From a checkpoint of a small transformer trained on Wikipedia: 886M tokens.
MLP neurons of a small language model. Each row is named by its layer, matrix (up: input weights) and neuron, and shows model dimensions 32-127. Each number is 128 + 24 x the weight over its row's rms, rounded and kept within 0 to 255. Numbers have three digits each.
A block is one neuron, or neurons of one layer that tend to fire together. Before each block is what it responds to, as a language model described it from the Wikipedia text at the highest values.

Description: Mid-name word pieces. Word-piece tokens partway into a name or word, strongest on CJK name characters in Japanese lists (鈴木 悦), also Charl-ois, Har-vey, cere-al.
L2.up59:130155165099135139137112155112164090143072134101123140139154124118116122110168122120143118133158157141117137126121117155115120119090152121148107114157116116159131115139144095133116170109115154105070146154163123093124147142099118127126114094101155097138155127142101143105149138120126129142
L2.up205:153133137135147111107090116154130125123079179120110131110122105110133151152134134133138147141094144117159119115168148141122124131112138158105115164132126097121139137119163140143138147130125131116113187100106060127166100131146123140117134157116095109106119144124154087134111107157103095108
L2.up259:105098158133101102210128163065130074141141126085111130121135160130154119152122116130088100097084167137132112143127121164089127114111158141142134070149113156137160118169129098103133160121127114126085136128121140112130121108131103124142154083098157110141085142139118143146113129163118099162
L2.up342:113137121104176070146109149121140108167136139119155133171143106117117101150137113145111136144117154141121120137117082130137150144127131110088140142156142117124137127151128108126135145128130132121125164133144106153132097114152132165123133126131169125098091112091148144135131144132136076188
L2.up392:125126104116135104104134116126127122139104121123085122114166151136156103129116153149117132116174153117158099138180154149161131120112161149125181125109108157176156180117124147127123059144096137129135125121137109141078115083123101177107118119117114111132102122125121143089133113103103138099
L2.up511:093142125076132106141136134106175142161119107113130104153103167075147133147152118149122102110102114141135164112084166136141134097153187105090123109153093126141121122120125121101131113114140138098084169141080088116140100109099115112168129125139122131123132094112113129130135162119134122095
L2.up699:121148147107142103121152134093135147100123125174110138122094078140153108103126133135115124090117161109101128163130089120122125110137145138123167135102122134108144109100118104091112137155115126126114142090128136115139142124106153130121124141143077171113155101165120139109150136150182127153
L2.up794:119152087096143116147153124098155112127093130131153134169166161130133119125161181138142108117116127133148108169126152153112126147148142145126140098110071122156122102129113108110157114132109129116131192126109163172147121111103149122126152139090131162122148139138157133111112103114135142072
L2.up818:092097127120120164131143107163133140166115105108107122124121149158124119096131153092128114127110117139121153171142098155121115130102132118117136114140185194137083078192086096146122133149113142124165132125111129172100156120109106147174151146118145097152165143089121132144149117145139124131
L2.up842:112128124095139109116121136131175130161113162134168186159122104162141134069114122089108139150119107111147098142134113093099161157113115101133131085136136142139115101129103136137093115135142170118142167141127126082137130100140127147111137162119117069124096130089147130107107115115127100164
L2.up889:115128130099174153114123198153138148086157142146105164135096164104166126132111123147110109138104147122198100150064164083150164163080120156106145086103114111105131139137091120117137117131105118167092114180167168129122158173187131141146120136105121139135108092133106149121129147121134105131
L2.up908:116111128110070136122096125114147097111140168122089117119146115114190123134133146142145094140168127161141133163126131156120114142181139127129147068097120116124154138130156135133093134128113103134096125128140151100151150124142155132119158148064154147143152149143119147123108163161117121117
L2.up1154:147194164118098155129095144144136125160091143081103158150146155151159130123118168104102117101145125193131148139075136140128097098124143146091146106121141120140118123113129124105091112132124154173107131143090132148087112092156092115148102108136109139118134156103139135132155083135136143172
L2.up1371:094081138141146118157111143169128132154152094116083118121136132111180092130119088113146118137107110120152108134105151135129080091124141129114156092101144137121182158159104108063124115100119143185113127134119096107123105140161143115124144140116127153138096151118147103145085152132135124148
L2.up1501:125151120131159129134096113086122084174126131118041117179137085139182116071153100178156122156112115167139090147129095126085093149132147138105104127144152128132127141109113117095139125091093152126083129141098135122134127093141138103102102116164108119120147166105093117096143129153150119122
L2.up1681:125127137186111116126147118113159100153120130125111147149151114140143119118129098136129110130140115130125117125130129115127112107135099151096148096095122123127162194130161112061126115112139202121119133174106130146086145103151126121170090123110170130127133123152127102109109113127137118105

Description: Year decade digit. The third digit of four-digit years, mostly the "2" in 2020s years (2022, 2024) and 19x0 dates; occasionally mid-word fragments.
L6.up24:146155138143136111092152139148142141168115122136119089074143102085122124117095109116097140173101112148140120161118127101120148110133142101152107110119149133107111088159135134121134062135106148138143182136124181165106166082126098121135132127124117092115141098128152109141140147148131119144
L6.up521:150134147114126100121110124128128111141134079127114120078140135118154101102177147124132139128149125114090071097128136120133178115164143166148170154125169124080156144135172142120129148153140125156110164141121119101146099131153077125190174144123151085123075159130131120085128119118141084144
L6.up1311:114153152146124094122145111098135163139089128124147179093135107119126145117134146121084133140116125122155118130151114112091139115143127151130135145135145161124139158112119114113158154128144136172127142157118153164124165132157067131159143137074132081098136162132130078129105119126143098104
L6.up1357:115140148116128161121135068150085120143134149131153139102151121120106147110097187119105132129103170133149134118176076085133122121126098114095141149129128099120093124106102091131124121148154177147115139138130107115120201124119106097120144096115139164100137124092128105110120083133158101182

Description: Line break after paragraph end. Line breaks ending a paragraph, list item or caption in Wikipedia prose, usually after a period; also cell-opening pipes and digits in tables.
L6.up850:135162122144126125158149142176132113202145101135119109146150124109150154120151115126119092129174130161135145149097082120103179140121133156143119088107076090094143106171124083140147097084101119137098157109103119124136129143141121147150106072076095119127137110112141107109148133172156127171
L6.up1016:120150124115106114066161174121139118150132104133131156166155125104127116109140106102117139117143136144101144135138160099105120079154136101121157128135135139118120130120123088120146134116124107177118154124132137117102098147084107152133139094136075127151105140150141142151170105151164130108
L6.up1321:133174132127131138163120100183092095161119108157162189139134167147122148096109127130141129132133159114094111150121070106115169134110114163136161145104139113107148098156095120135142101053143120135094126148093157125138122163127113149111113124131109122103082136119123125100116147167128119129
L6.up1738:151155130160137174096160119159094116159132130170089127160144054112188153140116092148122135140146137120127094139130133144145153109119140119134115092146144126139086151124098095112120124070157122129146143116098117149153139163157114115143108125108131105107125102104160106102137130127148108118

Description: Mid-number digit tokens. Single digits inside multi-digit numbers, especially the middle zero of thousands like 31,000, $25,000, and the third digit of years like 1982.
L6.up597:124155172118115136142132146128115141094144062081085128157137116114106098116097138120103168154161136149091123157094126147192124110132187143142134142138146130095143122119147106094133140114142151139152152123096156143138163164106132149089099136147115105095093143104137136141152131168164106111
L6.up712:117141132153097130158115164193105106124140111119114148117136134114116142101131141140110134103139159170131128147090102124073123106131115104099097135143095116159105123126118130158136138145141129101124153141107137120154099091090111147118161125076096095149129124127107112134142065128111133124
L6.up797:110117142125062105098130127090111150152108111155112122106093109102103137092105098154102156157173134149150140115130089114157152121116120122171145143149123138142095111179112137114155139130128172133097136154115137150154165090112127141106159112086113110177118095104194114138146117130106099123
L6.up1907:130208083143103140115111145106068121132138085132086166119122126115166127110099148121106155146134111120109100155139074118172139093139155130113179129169115101134115124060130149124163125119157131170076114147090132147158145111115118122112137113120154128104066132120167107125127142118131109122

Description: Decade digit of years. The third digit of four-digit years after "20", e.g. the 2 in 2023, 1 in 2017, 0 in 2006, mostly in tables and career lists.
L2.up154:130142111115104121113123141144141112178132118145135131125148119187155123152092096098103126135123090124113151096099114149140145134148112122123088143146113122168155136123147108138122108118110109122123146130126131143132134063135114130107078115138086125159154099147134097091143085110080128137
L2.up660:113150138129142125116167130142083112146101121126125156152120119154127124109125126093107132136086144104145092072085129138137120111111132151116155092130138164159122112124092127122148117115154127138134141104114157085108114178141090119154164145157136126098164099167127147159126064160149104126
L2.up734:092140118136133123154090118093127160120113138131134095170142111134134149093145129110135123200141163138079140123105115165146149171119099140137136101147185112111112110151125057118104090078114116120153182122157139113097142151139135105132177145170142115124147158139102115101120128121102128129
L2.up765:106127182102149124132146128103123179155091114127106184111135188110175137109170115117163126134129170155138154102181129097125122054096137120112108107134132176153127162148120120102122149126132156199127137129109136106130142148103119112153131117080126143097072105126156150134118145098116128132
L2.up1015:137120122141066121118113128142138133134114131162165155129120162096174111132092131158146160139130154120128185129094120129136120118107104144128134124117132148114132117107090152114127170098153106103125163165128134128084112096110122156144123139140122098142117121149184149105144122144095148125
L2.up1024:120098127128144136142114179171098159129127150139105111135173112119130171139150161150154157118105117133138109093163153160143100118119127126100087086108142194106117139114107120127116130135149139096136133109115152112105101130084112122137169128174097067126122128144172123115136121165105127154
L2.up1061:090178122108123124119139108136089148087152131118100159129135098108080151139140168137122118144141106125104132099139096126108168085120124110134095082137125171133123129108129165102164118165052092114154153176133168104135131129111131121140163103154150109138109107108133145113143107130124127150
L2.up1199:108154159153093136139104108175147140151095128128129166113112118141158126160137116094091126107159121166163135121126144150151153133158086135121146150135091086146110134105127143138127146151151120087122140128101129106110152125110157116077141143120128124139175142123124080121125098113139129134
L2.up1280:124117119147101147091160117103105132182109114145122135084096151143138161108119109133127110165127120127183121135133118149085139139106137140103136074133124112178104138105110104104154129112125141134167131135112111101134155157087135141159136124116122107117120120164176151100130107121163138118
L2.up1324:107093132120069141127103106120123138134140145124146124122152136094147164131109163147096124126144134141157096112135098111140176126152186129120155131118162201107104137105149169121168109071135119152089137084128181094117082096110085126118120112119125137099131135170159155093120147136110137123
L2.up1589:131146119118133129133097127129115139141130126166144187093110153114155133111121058108115113131115122128092180090122165131082120105160102148112152125099114109149139082136129137128147102137129138091132160120098193142130137139154142137110133153155148112098147090090135140124095124142134130101
L2.up1655:098102101071126110126166152125094122134132115135130139109106133117143123131128127083131122154143140110174114136125112138092180084138146116117140132142158126116111126138157098103159115141104131105148153136106160089135115131138115140099135100137110116106105122108185181092145106169118112158
L2.up1656:136158121140093120124150157145133141135140107100106172150140142138137105127131154145160188149115164134104112136145126120075125091137186150153175092154086167120113118124133115106130140153141121150108166126144125138123137156125133160116125138123145083077097126133172156117135127168135115081
L2.up1657:087093131137142086111132114117091137185139111146111127138139110129103131145153097127116124137138109117148098116121124134141156103139132096091136124131130138159104104100115135136182137113106136114138144125125148133107144165093128137113150143123129118082128144133140166109128149116115118121
L2.up1673:118122136101109101103085182108096178159151135131096115125159128097172172119134137120128167139132191122095146078146098148176111122113135130107138150081143192117118107129103184109104123122171148129129180142126135118091095157127156119113088138130120090087127102113184125093105124120141139116
L2.up1892:094104167085152136120089099137109170102109107100127137155154113113135107092169111131122139121089128148166127098112100112123092085089132149118171085074139188121101135146169149089112126109115165143142128125142119099111134114124147159151115171112158089128086121105142162115103118111085124153

Description: Section heading ends. Closing === of subsection headings and line breaks ending heading or list lines, often after a year in parentheses, e.g. Second invasion (1586)===.
L2.up27:119134135119126125122138105155151096132165116117099157125097112062171120089101115141097129176185152093127133133116164129160157095128146110142100132138132116153122112178116126131153126100105118124105115109137134158121147110114158129101122112104125111107142170170135132160148150097131117123
L2.up137:183143123133137113142094139146163094143126141121120159126126114095147124154118117133077124106110146119181107161132119126069146097095114170110126100131154116155102157148111137161144157160121138135119140131107125115105169164137122131126139119112088135121093094141091126099112141109145109139
L2.up239:162157107104173159123127128152139134178144122104145155130119128123195140126137140127123109115094106141114136095106146122139137063118168132178114120162115133103140148073089106103124107151100135151150129084125116126127102089122127162134132125112140116137132110161131104100126180122113114127
L2.up538:110130156112139154091160141177166130139118148103139140117104146108164100120123124114118092138116148146127139099107172130144144130103139131095092124104135153118148128092148095129135120104106103127141173128157113124103125114128130139134097149110132136102123131179148154132086116122115151132
L2.up747:102102164082127113143121175152110118155136100135095141144111098130142152129155111094129117099179129107154145142114129129101122102109145144129131094096077132121120119123155127126147104118126175107140160162108127106147133168093115137182129103092109081057125116143123138090135132147133136192
L2.up750:156142109143112131127165159127088108149091128125179127147142114146133082152113154117101128134136130123121147126118159097146176116161133147123145120132164156106119148099117145108116149125111162121123128115132121127124109179115113130144118085149148105148123085121085087109115174163144138091
L2.up753:165150129101106147139167146159122112121113104108098141132160127136138114131126143107152133166128142117148125152120152169126125080111177197104113123117124146147091153144126144092171125131119173154148192161085124132108168142037112174138138136123113118116079116134154147125135083131090100099
L2.up754:144144173068137126109142144125115115170110146115059151178159102121160086113125120103118114122102171127128143110137175134131115108130180106139140103136125158167083147121115134119122128115082140117128147150133119109111109085153136159132131112128154113117103105146152117119152120149067109150
L2.up916:098130130129152180132121139105133166118135154144179101117118109124144091125109123128107079140062103100170152113105129071136135109136113123111147112145104127134135108098141102128155157100103146124137130107101146099128144135125127145107119112141092144101111131102100122132139109127139129129
L2.up991:100159119108131132138165171166113115165137128142125139157115102122140128110134126157132134165112127137128117141127146155119169079123153135092126134112108103168125149150102129147160093087102165159139155137117117120126138148121091157125132154144124073128099136138140129102129078130120090157
L2.up1017:095147121096156160106146140140106121156125151120141131100132121075142137154118090118134102119128155124167106088137098123124108111109141134125118157149082134129138149134126071104139115103102126128105154148107114123118146090162090108138119102130131155135062112107151173153133147168131127138
L2.up1417:167166130079098174139135143114121109147125110143120131096144121130144115122125132128078122150127130114132088131132107161113132088156132154131138115108136138121088098176126116123164117067139108143117126189097138100119110101072119143130108154087095128126116143129151134121188130150162127140
L2.up1428:133106164109129133064140156158140081127143093151111154125114115150142105113060126090138100122134150141139157123090128181155171125118164125109167123127112154124126143122107105131147138093114093139115107104106125100081139081125152122158155118127163151107146138148116130097160070166157129141
L2.up1447:139164146124074155097134143159128080131117144110114116147148144160173151148146104155138124125151113152109167146121116159109142137125137125103137130162152104088151179124120135129141174125123093113136139098113125141104097123152131133120105132136128097113074124117123112079119173126162136156
L2.up1519:119205134141098135126118115121172141146144140118126187158103079094150131135117160102126155134151136158094122093154112158139148109142159112125158096139119098122165085113077115110161141177113154106150139156165167093119193137105075111178137119109082092127172140108134133085136078119129118162
L2.up1792:108140144107133115076126136142110154147109126125099148117122147139134128111098160138110143140159157154144119109162097144111093125085158124148134142111123131152131125106095127146128126134127148137146168134125153133087158110104139134089149174077148098164101130143133098132124091146106086088

Description: Noun-completing suffix pieces. Final word pieces that complete an abstract noun, often in section headings or table headers, such as cerem-ony, Recogn-ition, Controvers-y.
L6.up112:148128172122131131144174116134108087121118099153099127134142147116133120114054165117104129147122133123148118109129140126105095139113106159136146123107117128114130121122157143138101139089112128130083108176156133145146160135132141117098158160112140110116147122195148090108100171188126134122
L6.up555:140143143111108159080147122127124105160111152097120099108132128159114144124106155144105134149132192104078093108100133133126146128125141140162127122146084159083111133154159116139140109116151111125089121137143102080112161118096110135077155140114112135136132130130168152080190151151129101136
L6.up935:158128172121098178079142132130099091121115166106133126090144119150134129120104105129135128159110158125134096111105128073112086066084150116133159129155119138114066113114099129131175117128137173137122119142107161127178162125142111158136111151103126136095134093154199144108132143175106125147
L6.up936:158104116136146161115178141146130147120104134083140168082115155141144149100126133111131095165166099111145130128102075151117148102112159142149144110147137145095136115200121059133131114095110126133100161144119123123147133093116154134119140156124150115119128106110141154095159165174165103142

Description: Section heading closers. Closing equals signs of wiki section headings such as ==History==, ==Cast==, ===Symmetry===, plus some line breaks and table rows.
L2.up28:093146156100105165100124133125139162187113112100116109133131129096140122123127133083119129121170138141111134122114113129142146123119134143106131121119100130112152118103096098119092127156144126138143155152122137146109122106123119126154128097118137094121149111180140167106153130175124105134
L2.up108:099121114123095136126126134161107112133120098115106156115131146097123099119080174094134136131164154135130110119125105138121154098117146192129099109132081142124112142114114116134129118115095107131112122126106147089100168109118128146121093127111139126131101135131172142115145120158107105124
L2.up450:117122151118136135132123102146166059156096134087063119145099154093175121140139192108111080118106123171162092115148096161122097115134129136150117123126094126102105138138111100159144135146180146151109129053131126150078128129140122114096117115116121131117138130116111093079114102131143122104
L2.up557:135162119102121124108139161109103119135109100119133176139122143099135094123112151112147101115114164161125118099102102133120140128128141176082139128111088147136151107124113120097163109100136150115139152103088112127106135151128097184122129107131119123115124139159114145126130133143093081135
L2.up593:135119146120096156086136167119147093122127141086099113086122156095161131110160156174097075155127143130140162131142130147096165145144124096145124063090088109137083122103152104141117115123091114158086076144119153103099125145153140145137149118125114125123105075112143132074090152146111119119
L2.up760:092117105123119160106157111170139082120121162115128112146110121119120112137106115130144127127146154128135117101113146162155115114131141131118071127101143152128142101107153067152107119096124127131131132150074139124113136144119123145116134140117125104111095130131107102113145145107147118094
L2.up827:135137140110073130120130093130126098135092122126102114111129160051112092156089122150127133164117187117116140113126104114126136153090136173114118077117112132105137122099114087121127126096086120107104131160120146130091182133092134147108107116054114062096123128110166154145110135129132100152
L2.up831:136100102124144160090146149158145114144111139164104128168103106082144138110121130139166110141135154166126089166097095147057131123118133098135108098125127149119115133118129094164115112117169154129129117116102123123064133083111117138135154128105127107099120161157126103149094110123132124118
L2.up938:116118165140144123136155131122099086108134107130127139129087134135162107095132150117139138103157138131143136111114170107111140124141149121135102131124072143129137103126170113138127107113094129117100159127130150145093169087105068140136130079121152100117102102155123148142110112131132129077
L2.up1000:125084141074127172143142138169125094118108104123115115136089138083159132123119170140111114144152178110113155133126112109160112105124174184142088095117116147153111138127123114110137112100125152140113134109094148087120183131109127154140140149097115100102128104152136155123125126135132105123
L2.up1051:138122157142116130151125141129137115141109115135122101137118122105164097124120162122117104141137136189104146129082160154130155119112147167123114058157151112155101126104115142166099153134102156170135114129132186082103153156111152129115132084064122116100140136160133152096138132168166119159
L2.up1065:097107171125130143104138118132101118143100127130143114117090122116146111121085142166141126141131132113148141097072137141141150108105152152119092121106123130133146110156078124126136114145120166147160131146120146143110180089154150096126163124106154139106115098150162148088093128150173096121
L2.up1157:135134126116127162152138133120155121122094183134130152116117120098137127116149136109101091133112103149101159107148129133087086107103162130150087113087130082157107155122128122097133168123145122186126133124107093121150140144127087130137139112096136105151138120149121148113155157128133138076
L2.up1319:100139167135115163110151098097109078134101107139069179157127146080169120151142113107179125113148129128162119140098152114072114088076160126103126121089125145123144133121145132134131125127148116110098157147107125147126153151099151131148173150113120126132115072136141162135164109184168117133
L2.up1359:131112155056090132107153121155100155145119119134120123134113134140134115085131134146072118133165165129160135120153111116133141094103144163130121109089142135134132140128104095117161111118104121087130169149112122082100158170091114172136120103092107080107110091141162139120147095112117119119
L2.up1776:120104142100134125152163122134124163130112128113079138130110116110098117120112100094111143141135117099096111113128141124133107130145138123095104115112080142126152132137087115143136130112129141142129142125117118149102159143097140158110126154163119086120151125148103144111132155114129147071

Description: Year digits mid-number. Third digit of four-digit years, split one digit per token, in tables, season ranges and date lists, such as 20-1-1, 19-8-1, 16-7-4; occasionally mid-word fragments like Uzbe-k-istan.
L4.up455:127174137125100172124122073092128132123123082116150122121121091144174123110161125164115117115149149114140109122154151094124127078116171125104090105128109161127133160123099109127061113138113153111121171130102162120156172166093170134126122152092109079101118139136159160080122128095161111178

Description: Start of structured entries. Mostly the first token of a value in tables, spec lists and infoboxes: a space or digit after |, a parenthetical start (inc, c), the first foreign-script character.
L4.up750:093150143153115176156127142107100139152113123116143139147140121110137143126153113115094121163108131152120092111118132186114114135125137116128092113094130164145099121114091111125126147131167146129144142133126144125133140139070109133177153118107153130089131153132120117108119111115120111098

Description: Name and term completions. Pieces that finish a proper name or term: CJK characters in Chinese/Japanese names, -idae in family names, and words like League, Party, Association.
L2.up45:148148144106106129074110127094136151196143110140146135131117135103175082122122157142123148162155196122151130117076094126097121125087123096113140132096122114138077154085128138143131142130174109126161126146141120110155132170150101115139139147119105086110136107104183143084123136158116128123
L2.up88:102147178122156146130104133138120110122118165135151158116121145157159133110116128113125124142140105113118164152099121128092107105113177148121132135105118149141166098136081136105132104135139155149122145163141131115135160054119091119149121151118127118124141151111132126088089153128152129138
L2.up482:078092112089169144142164125154104113124074104100152137173085118114138073120141148104183104113098109119115134146138132123142134126137116169119101098135121097147152131132117106141119155102088095135096131092120130151117115127089145130142083126147128090140144140127115105117140112115135116121
L2.up589:150117093086104165156152140090175141128115130117122127142124123147142125103126170135108153133129185166115121134129095141126115113164131135092115136051097130130166087119187136173133156152142155114153140102137158075144137136142144135138131143085142110135133134117133139127126102119113122085
L2.up618:123135122099157148100057102119143089161132111152104128102122108137127153141105131091146070142111118156111154116124137130135172118121121132088144147129114122139157115127128109148140178160101128141151112100126135095144107087126096109118136132109124136109149181108101118113090113125123133119
L2.up796:113130129090128141134122119105118104103147153126122135126121124120100131139128101171134144105153151154146130121127128134145112139143119152151175078105105092155188095092121141140143099114147154109107142151128176132134124122097152121161128116157152137120096115114103113108121154126154127077
L2.up925:165148117094103140064129107154122134121096155147138114124097129126165162083111110118124161064110120139145161124149093118137204120155145125166099099096130146141114122121091127112141124167146165127131149133107156155152113145122110117086165119151126127105165141136139087102138103157171110135
L2.up1069:083120147136152150132146161109089119166094090103124153101107137153096100102130140130090109123172138109161095123130119183122136110080118130142148119144134123165146172160154105135099123141163182129144135155113113159080148152140167142073136132099112138122140134122128170117119137129149118143
L2.up1078:116126133129078124132122186122098102108116139169147116117101131165111123144122103105094120146128137137179119156148135166162132128110094140101122061092136134162105139099142147108117106084113131142131158112116144145123123113121155147124166104142105093108142094122118165155105129106125106120
L2.up1139:132126138155157133127141152131107136157142094152094162156112135175119108128101116161108082093161133134129126143087134119143114102155119137124158108143125098148097137142107160105161127093134113114132112147142096124117159174106160148128168121082111110130174136151103080120160118113124082193
L2.up1233:099118109134113129134100170119162103142100149147141096071107129130141154137097133156126145120161110119145112106145135126160115126142091124091149117114124155140146126122145134164129120150125117107135180133123142097123166100098190120121107100114125084082120110126132101106111121144169121108
L2.up1434:134143127124099118138069122147113090180117121091125120127076136056144126124089136123130119115131100121116143120147139134111127174116114139141143116124111130132111149129119088122113155184139149133131180091134102123114122124104152128125132138080126129104133127140134162133102158159119108123
L2.up1477:106121168151116151089111145172134112124124114137135134129125118099123109085098120147147115155172107121126153118118112160168164142156121199076098079125130127122145103138163162110122115108116100149149131131133136151121130109110140111143165106104109135163103128178129127145151148106189123110
L2.up1528:103137166146114140148133150109127112141154151137110155165121138091101116091106081098111091135134110110118085136058140105157133140114129138108150067123118123149154120137155111123165136142144112150136152125123139113143180099097119129086067088102114095096133169134135096110151180163142114139
L2.up1667:105128164112140172095114143144173140166123152141096103117120155092172101078119131102076129127170130117138122131167147116107118134113127141136099141168115171135109095142156120127162112100146143128120156104131149051140140166099149148102123135079127116146105130106150161120109153138125142107
L2.up1715:100098131117128162133141134141127141117128117152103125140159104091159136129101115101112124155142164109159107134108125142101104157130109113118084116116095143086085107129127145113119142122123124126093110153158132153156112171165136132149114113084117131117119147112145101077160090143143130148

Description: Table decimals and biography verbs. Two groups: the first digit after a decimal point in sports-stat tables (.396, .524, .067), and was/is right after He/She in biographies.
L2.up33:113161105129112155121135163172127078126123123142039167180130110128139109101118106141121116134166123142157128159144078124112099144092135143101134154059104102142112159130170126159148094127139147113116140154114107120048145112108131152162131125143108123119125142169124121106163086110146130098
L2.up408:130107137112134094125127143140089107139145119147122065094098103120112113155148133140160107128146150127149129181114109100101156139160141160098101133153148133115095132135106144129123163108105122105110087116122104114134099118116166127152098136109135121116144147088112091092131099138146081123
L2.up619:142135136113075156116160127141166118102133147154127120142153129140087115114100145105097144130111134110158145116126094147140105120113172135122107118123143126141105186185134098113142103061088162091104152146118138115086119132114131132117075152108125138130153159165105112144150067121160126113
L2.up661:126147112120141114140140079150139109164115142168131083132127080106136113120152153092101136139137140110108163140089144125137129126109178109131127141137073128157133099072137104129113122091154146159143157093117135119097112082149151165091172129154130140081117122167118153108147102136171059146
L2.up791:112133113122109115118133145126111142132117123099135152149146134131138144126168118142126134163107100141124143163136118130130138079114131152143125097121138124129122112159110118080152133164114146127112135146130163083195128158115124129139144112117137106114149114099139151140122153152148105124
L2.up1013:105150116138115128103166166131102137143140115144110143156136137106091114125108168133159160131154113108138085145165135119151126110098117133126147111104169154162105137152175149124110103125100116127143138118136137145117149113131103124125128127134128123104159101147113152129125100110125117097
L2.up1109:108159098098109121128183138084161102173149128118101152152157102129151156125097110135132147110143125137127106151151107135126116117137160114097125128088139156164139146101111127091133165158096100135095147121115144118081136111121089171130131147108152143170114128128133144138166097156134143133
L2.up1192:142131129128075105119115114110149129165116124152105118169107079148112085138118146174119094136148073162118097114136118079185163124135127137099104143097131124219110148137138136123108121107146133127122144141093131115090131052112141182137143125129101087154128106118109115126148124124124119116
L2.up1322:109167197129169118135158141144148101163081120120117185135133088121124108124129157091145098167108116144123083128090124133127176114122143167108112142089125177154155121092115137128133159117153154139147171134145140120111167144115090172139147168092141099125130130136118131133125097152119124128
L2.up1384:141163117103111138140182107125139082120124144130134135093149110120122093132128134134124129137115133129141117158128091102115148107129143166095132097097095131188131116133141112099167116080104190144089132160126125108082122101116155179127111133103167147119130107129139130082161121137178117134
L2.up1395:115150180112119154138138136110151118161132123153111118134143121162129152077165117071105115125074158153127153106123127100114112069106145117105154130130130145129142144150091125092116164088119120166112142124125117079074130099136130131099154164166139134126118101142115119126117107147129133121
L2.up1432:142161127113130126129185134171148111123104126146115143170100114127128107145129163157110161133116165140119142116106098102162153105113180156112104081152092129135117168186107128135168109138099174153133163122100095115093156101094132163132133111133133124161101117159096140119131132151129108106
L2.up1826:120123094110128133131127128154129120127107129133133159204122105112147119096126153122117131149095138127181152144123121141127121112089130124128136137095108102154133194118105114102172154128148125133106132157112098118156136124124116198169104122153106132121105137142119125130140085090147111118
L2.up1886:121180109115133154125161111148147135160062112135114130142067141093124120152095104072167115163146136139154147166117090115116139084186166112105115099118119123116128154124121115112147173108129158111126116175108115124135117085120098111135160135107127145101105160136124197122112142130162134119
L2.up1910:119165164117110121119130142088109096134070130119152121157135114144146115129090103118145144173146139152106111109094116127120133128167165150131104106112079142136108184093080125122128141106119151140068148145116102133120143140109124138158104164142144146128132112166181079122147081127168091118
L2.up1916:119135101105122154168143138108147109135131142109098088114133152123120145127106163141097183109094139144105094114123122123140156122149133150117150109119126118168134090127105114099137172128134149166107110109136140092136131130091153160142131130137094133146098108144112143101164138178151122134

Description: Heading closing markers. Closing equals signs (=, ==, ===) that end wiki-markup section or article titles, e.g. "==History==", "= Roth's tree frog =", plus a few line breaks and parentheses.
L4.up60:094156138140110188122122131126109161100120137137106138153153134147112134121130141134115131130121156140119103103100126111110118118128158145082090106082080113108138163139095106126181084064119117142137160170135118144103123120095120128134075154095152127136140136147135144090134108122105123143

Description: Closing heading markup. Closing == or === markers ending Wikipedia section titles (==History==, ====Draw 3====), plus commas and table pipes that close a name or cell.
L4.up543:120094145133115192160134141142170072143105116142102100109128113085154167121133160154140102113158145139121111079109153149146123117141151162121122108109096140147118091143112126138144125113102124120118138145071116137064197138123097139144108114120139099120147151120128118115136130129138133118